python train.py --d_model=768 --vocab_size=11661 --activation="geglu" --positions="rope" --init_std_down=0.00338 --beta2=0.95 --grad_clip=0.5 --final_lr_fraction=0.1 --doc_mask=true --train_tokens=1036000000
MLP neurons of a small language model. Each row is named by its layer, matrix (gate and up: input weights; down: output weights) and neuron, and shows model dimensions 576-767. Each number is 500 + 25 x the weight over its row's rms, rounded and kept within 0 to 999. Numbers have three digits each. A neuron's up and down rows have the sign that makes its largest values positive.
After each neuron's rows, "fires on" lists the tokens most often at its 100 highest values on Wikipedia text that the model never trained on. A number after a token or word is its count.

L4.gate980:444505508528511503514527511508527517483468527496491468541504483484479484470466499450515514503533496526488514514467457548473514526494459501417479436494486526521510520472478495455512529499487499516529515504486478502527554481486539473494520511494521468522510494532507526449557520525513512517521481478495511520494498502478508527495499484519506482513490506531518515449479511476536480440474542525531510467500528500484538461450454477459455479532435545510499548487439500559490500514477503493478510505490507504522502511502499498512495528501507506507520478483488485480427552471530538528
L4.up980:504493509548514546472491531499502496483508495528536532506516511508474473468478491502516517510505536504508487510510479547498547477561489467515477467493496529483485520471508446504502494427515470498504499516495482538517544565527507453492518532525506499483540500563500507493508529537536475527523546499467515504436524505493440483525517486530524468523521483543505473482518458482493445429480545466528550481505461501505572516482512486526497476501489523516484508475495480487514518490470510438485496507518488509522538539490475526528541483516486488507529521508510532477489489503489524496
L4.down980:470483498528526547486529540548517516480510458495538508521516495472497493486492476503517523490506478512497508523509502537501523492479518508460475508508497541507500500492512465479485504495495531499429500520508499489516485556532533498507519520456536476559535495510488467540471495543527459544534506511507530489484505475493506525484502527520538529517511493512467498491455496487509498424497503519544523536515505514528511465480502527515455455502475493529502495467509508497478580468474512486512458547504527518532498478526470501476475502530500507479553499513482534491497463488498519516
fires on: " |" 36, " of" 20, " in" 16, " —" 7, "," 7

L4.gate38:491493517506504493437496534510509473493543520518478490492519474508492530539480521494558470513502487433538490518522521470471515520548472527508535485430500486481545500492512486516519515472491510515507484541501488505501507491504481504503518487535502487531472512505473531471521523537514492474499499499544481485488514501489496461476537501541468463467470465487525492489467505469532521479502474484513482464498467521525508461497500493495505487489518478518508530484478527508510478507486556509440477523523467539536478511473517523533494514497545522525505507526497499476500489473501526467
L4.up38:499498495534511476492475538513512517482484522514490473484497507484512499533482498476515509495496470495557459532520453448464527523476466442497484504498494507484500479516508495498522471461537472501483508506498494515503520473478455521504520495517473483514479516495498466492494499539473459507507484502535498484484488503515521464503493517517512506451488488517530485505517501485507547454505517503535504471502526549524513472485499503490533511538499509511522479506499531535496528488478508524494485496532508493479535497467526492530462504477526501520497513550502496491503497496483472509
L4.down38:501518502511509501517528480510530522504489459504524468500509524528521508513480486492497496492493456520525476530521485451503499514470494459479468522511488534471564517524517485493500441479499477497351496505496483510478497480522474486510479494502468504489501481515492464494489500531492516526500502509495548530532490513501477521493466474483526470471483533534549480478488523501486543422477557532503499459528553525457482477506513493473501519513518506482529498485508490532500494480505458498485494490513492489454507493482511488555506501504488474505487544554522489518475502494478483529
fires on: "." 41, " " 11, "3" 9, "\n" 7, "7" 7

L4.gate884:491571535550479533506495498512474518503559505492517508522542515453462507505481486516473522509502485500497495520494505448470487492500506514546507515524420498476471472509545535516486547508486515499499500511509531488557544508525501475484467495495492554502478559536492471516495483519499470540499482506488502482513537505509442467469537522466451504537521504463495477509464536520493476527486482482523488488514491476484552495459538475493501511537468510476507502493470530523543510492482503513519482515512531476510500551536488503477504522495521520475523519540518531520491518475502485487
L4.up884:479522430493510520507528529526475506528504505551496524583501503533479507555484485543505468492535485460498481533512467493463548501543459545477498484488516500509472529532499495505509469510486519539533526495477491531467508527523509465497468485507500511510478533507443539482480508474477497472460521465500505532554526522515535510513467496480491457496519510490563500477471488468459530507500500492491507520517482538469473515457503510496527554455475539498543523453483511492490499531497547533482449504507484531474500513517481470478497509477537507500538496489531516480529484504486461505
L4.down884:524493501518451454488469494499549482473554524474497516492490498418481498535492486545511529459505487519500503508500504469474462505492543492583490546542445510483497487477522493507521522496505494487416496506493512494463520537494485521514522539497505494478494489495516430507528480506502499505515502490482495498460520491520498501483561503472496569499499490492469485524483512532479478517513481499531508502498537515480545509441495504478480479549489491503461454468527485548514496533510509476502490482538505488519494518556473527472502526497521490460495474486479524535492510501483463508
fires on: "\n" 54, "-" 23, "–" 8, "‑" 5, "/" 4

L4.gate76:492521485552523494511538511492460522491473486512474470485516500505488496502518458472510513530492494472472514463454505449494518490494460533523483517491509535508509493517530542505523460489477508507509531484471464486529493463521491502484485501511459507488481475478451503435544494448538496491514490485505518440529512518503533452503492516418496510488527461515529535521529490482504521506484480498538504508479506511551474493468493506490503504487479495497494506526497483518489509501492491491479493481522516463514530470470526459485497507462488534506456451515482489488512482490481518498
L4.up76:461447492487522531480493477515523494489509460512508485493481546521494559492518527511505498483466504497475482500518506492507485486491522497444520487480473499470470509506502502504495491516485510558523444471512499465480501582517465534454520507522523500479474498476533511510466511501514475498512502475495532519496478534470482470486504511512470454468482537480453465512501501505535491483503507495526528446514505471491494472502441494493513530457500480528521538531464522504513481512509489456499559510513535540511496493513497486539514489521478445472499536526490497480503552520488462512
L4.down76:482478526522474452496497481475531500489475477517498478528552524482492481536497451468501490529513502548549457419513476453507462464457510513508512543505464489490494531506544464481483532480521474464548480513472514468506477454512458501483471494495496497524530531537492491524515524542547513539499533488515513504544484541457509484531480462481480452510499487491499488504505488524488475504476508500503495503504478495469498466505549462488472514487479549504448464492442514476523487470534482534447520489492464499495505528486502514493512470541499498476468491544477468515530483493494520493
fires on: "0" 21, "1" 19, " and" 9, "ham" 5, "9" 5, " the" 4

L4.gate1507:488521484490469492497555509504508459490511529493487473497482479498555540497505526481483502515497484537528507483485453523523522474504508482489503463459515507455487493494491486458528529492523518519518485492494479506495497488474548452482479573440513493483502519467548497512496521455514509468513503495536519525512482477480511515516493493450520511486506520547449508491533475511501525536534491493521535474482477537473511479494448491494503523488487487497522476469500529478443482522492517477521475510530488482502520530474472527520510521464461486485518473517495482521525491471519449490
L4.up1507:530485527453483490500493428451534483479501512466481540490531538469512484485463492434457530477467518528530526511523547556554516535479544477467524506516513471480462539485472558519466466517439498518462484450499491486501421472492455473525485473551488533502490485513520463485491508522499493475502482527484496529500540485552532542499490481508463537492531459508518535510487505496481483483511509514474486505458496492485445465518451483471508543488524474509460502464480495485483521442482482491539480518476465489499494534517541483529456467480478538494555464506497535517547510488529515458
L4.down1507:437477504511511529503489504498507507500511467541559515469499526490468470520465466485497508484485542456473476522465521464504499505504482512487503503463469488542548473503519484518483492523495482486571509472470505502525507495525460495505519503529487478499474557501472474490486463509509457534444511510495517521471459503471499538488460496494474476487509515475514483488527531465507481501455507501456479537484545493504510516499542517500547445498514506565490505503464473522537511483478504519480515507509532518536473478487492489469499530489507481517492481483493485498448543536497509461
fires on: "°" 44, " ext" 6, " Int" 5

L4.gate87:528474523488485509484517531509502496488552477486546521518540465526520542510498474527512489482480539473546518506484497522511515512523440500544476531475490537517537468556464507509493489530498490517491514468459524496513515514534481501498494498506497483490544547525508509461524502482512466446488537497518531528493494494506485470517499525457543500524496510544505501509492487467475466446512478495445483506514510529457505514497526466505506501512549489472502521486513502462491503494500494500540499522569531526533497473477484523494487472508484494560509540507504523529459535484494483515
L4.up87:444476475538491499489495515492463503476519503459486531488524496497478536459514497516493512519453493476520471515459462517504517547470472485486485507555515520511479506514525518507438520495518521472521524533531486509475477522502504515470486498530508487468533508447509500477507511492558579468470466484535535508503484499482505522504487494527489519519492528486505551485473464511475522441519479472461493516526455526535484523510470555489510513448519487453501552469541480484463504443460498542523521500524486486500462517524454490509513471482503525498465484534520477507508506541472490512
L4.down87:534497501491482501475453498480464535514493469456485503547538517526527509528459479513491487487496486518488515506477500527490553508555467497479450498490532525510496475539471488502522501506506442476477519455438468491480510523520481552505503524476468496471494517539449475459470516456495523492493496501527493473496503491513465504525516514500528471496500491526508534478487501467515467480524526504462480476477516503459475510482547502523499496451521499483492483486500488495468493491521516474466477503522538530495517482500500548490471453500488487543456481481485500526505563519496474540
fires on: ":" 19, " as" 13, " name" 9, " called" 5, "name" 4, " word" 4

L4.gate586:447502505525466490514504503501459495503517508497447494491505489505518508523533506494477471501492479518505455513490473539468540476500511480536495481481533496475473488487543511514483522495506500524485473471533489525465501508484478471472537502533528496491486459482476509475535514464457518468504513514510483510547511511533559475469546497496503478523464473512516489503533510486529498537490478423532533513502485490498479430514462492506509540501448480503551472514490548456513471536562544471520501553506509523507527501474523554491483461523487515524481463498478473525518503501494488527
L4.up586:515540525488485506482486510500441478506514534460514500486499511507479479533527463485493518503497509447495518520426561538479495469504492489486513472531478463511471534565508481467494534465525508540525495506477484502468502491516508483487475524475490499517473496522493552500530548486468491509467529467480511493531476497532470510499521486504446471498517547494478490511507484481499539522502537489519549505492490484530450536481472525514520519490520505486515484479492503507465470519489459487490460497487489528533485494484543487502497531493521501509488504510446506461524538477488502473
L4.down586:466477492484504548525505476517506518515488507439480515497525498477511495466524512490523500520497484494496509530523510507512561504487508447477540497495500521469497465526476511476475482516523549501450495534490494474469521557498491502464516528487519517504492432489476509517509524512523530523510529467506495496511521532449512501528493551490454521456470480493513541456510526502535468513528510457526512506465469491515472531508507495512496494467497504524522523538465507486483471514517516468521485546482509553533538492471450472454454512493520492509481521479498488465520501488484508525
fires on: "\n" 77, " under" 10, " sub" 6

L4.gate181:460515497473493483473514494533509556525493514543533510502477514494488521497502484526454518527506489491493507494478446460481523525524536509508560476484484535511508537492480468522492515517499462555509472531466529507498502528524544493465488527555521533482524494540477527529553522507469553508518507522504486445520505505483504515527470475539498502514461500518481465484499501500543496490514522454548513491489455511443460505473460495472470459451501514479493505446511522548515545495515489486502472502500480513543510487518527482531509496488480487477491501509500468504482511521532485488
L4.up181:566477523498491468478471495548514513530514461489504515504509514490488475499517497539466488479527505474522490502498495496501500472438491483445515537487481530502474552514503545504488475533518524504506491494500446487523478508484475492461504532545514475506507454489474495475570513572500502504552495514499492501471519494537527495479491534504475468506489517522487478479525474461514489475467528462481521495506492536475503481496488510514481473527536489557548480488497476527524487498508530491531494519520481545476467510543491457500472508505533498505519491515515494480505488483493485516
L4.down181:518490535493542487545520490537455503461505510450509496486510485523468471484513458511519493528508494450525463509489487466491484459508463505492471496516505509468513513470520507516502526477492509474565482508498516481531463516472497512512517527496495540499529498547483478473477511499495502459472496498516478473503487511512511486485512485507482509495509524547497501482503502489502532497529540495532517481486480507505497557548514526514478431472494485491547495526441497471515519502461533515486505509491475542537494477465477530495521530492486484487477498538478507463517523476465506484
fires on: " r" 43, " un" 9, " w" 8, " sc" 7, " ext" 5, " re" 5

L4.gate917:486508530509455478458465451523539560504471549495465523513484494510506503493497517504528517464508520438472469488503479471530511487521486485501498454484497503461542528509470511505547492486432502500516471482499527499512485514519498493505470495469537488554512491531568517475475494521519486522501465516513451515521458490518534515502486528515484487533540472525483524524466530506495482494481499512514437515465503489471489455452496498529537528456506503454485486481516503456517510454516476540526532527523503447536507530481514493521480484506557497539496507527522480552488534466513515448
L4.up917:491507537489465494505529485449469480514523484534495515469511520470464509519473495478468467490485558517483514508506490504493474484502422518526465461517459510498506495457523523504526481480519527495452506566489508557526490450473458536474511495531478537525542487476520490521480481526508492534536531486454505520457530517479543517526487527516483501554520484522475536531480491535487470488492490521511487464464489475487505479526494526487529544504502500479505478490511500509483539503525466549476522513501550515507544508471504500518504513445509511501502529477492474500533501504500477498
L4.down917:498550507507570451533515524453465477528552545523532506463463494521480511557510497497484495494487486514534521490472474504500492511464481485505514491522489468534491476443495448501464516507538500467526489514495476484525528477489483514503468485568477526492484474461472557515491492470467526517499503490504497473451517534498493505478496473494501469516501546486481511460503492482480519474491494477534488482464486499529514504479477527497464496535521486533509489481492531558509449498495486520476461525453530547489506473490508519529526460475510507520446523475448513504527487490533491533
fires on: " Red" 25, "'" 9, " red" 8, " White" 4, " Krish" 4

L4.gate879:463501498484524479471514498507458503527528518512504500515495483482471505489499471505487511526527460506477480499495545494523525511515465515496502492540496481509503498514479522507481512509508552495515479522510507513498509459505503503507448493508486512478515517509500564454522544483483510534513534546494484532509571518520532477513475517473476483533483500524532497530515532469491475464497489469516534489577481509537492564514450488553500455469486455483475455438484538472469494522477515475470527499504532532533548492499487505485512496520483505522525472539520472504518490500484522488
L4.up879:491496510505444521521453518497441497489507463483525552536511523496469454462508483470515532540487464446526483531487493489461489494510488499470504510457496520503519500529525461467486515525487492505477503550475495499542537562511513512501487520469525528512487483478526448492463520505493498503518522479528544516527489462487494449484539460531473478489483496501522505476465519497533505454481523500525494485488498516525528467501488485474491494420479520482523536508480526512516495508442517525508455511508517490492498495451487480469425537486503487517550526505470515519535515511523497480
L4.down879:510534475484505478476448494546517494504534497471493486479579533421447512515487475501495485434553499534483509490535494481510506511520513515512475489466509525479531481489500512491501536485474506522469510529507545541479454530473515525478477507478511521519498530457507493535441509504482496473504501511484498512490499507535503513518475466522533509491485510510515509502500496497518585472531502462488537500526487477492535495504464515526500513475467510504503525485508518515492469511475518483490479499518516480499507500524470515513513479504517543490527472503524499495520512486511538503
fires on: "\n" 71, " of" 20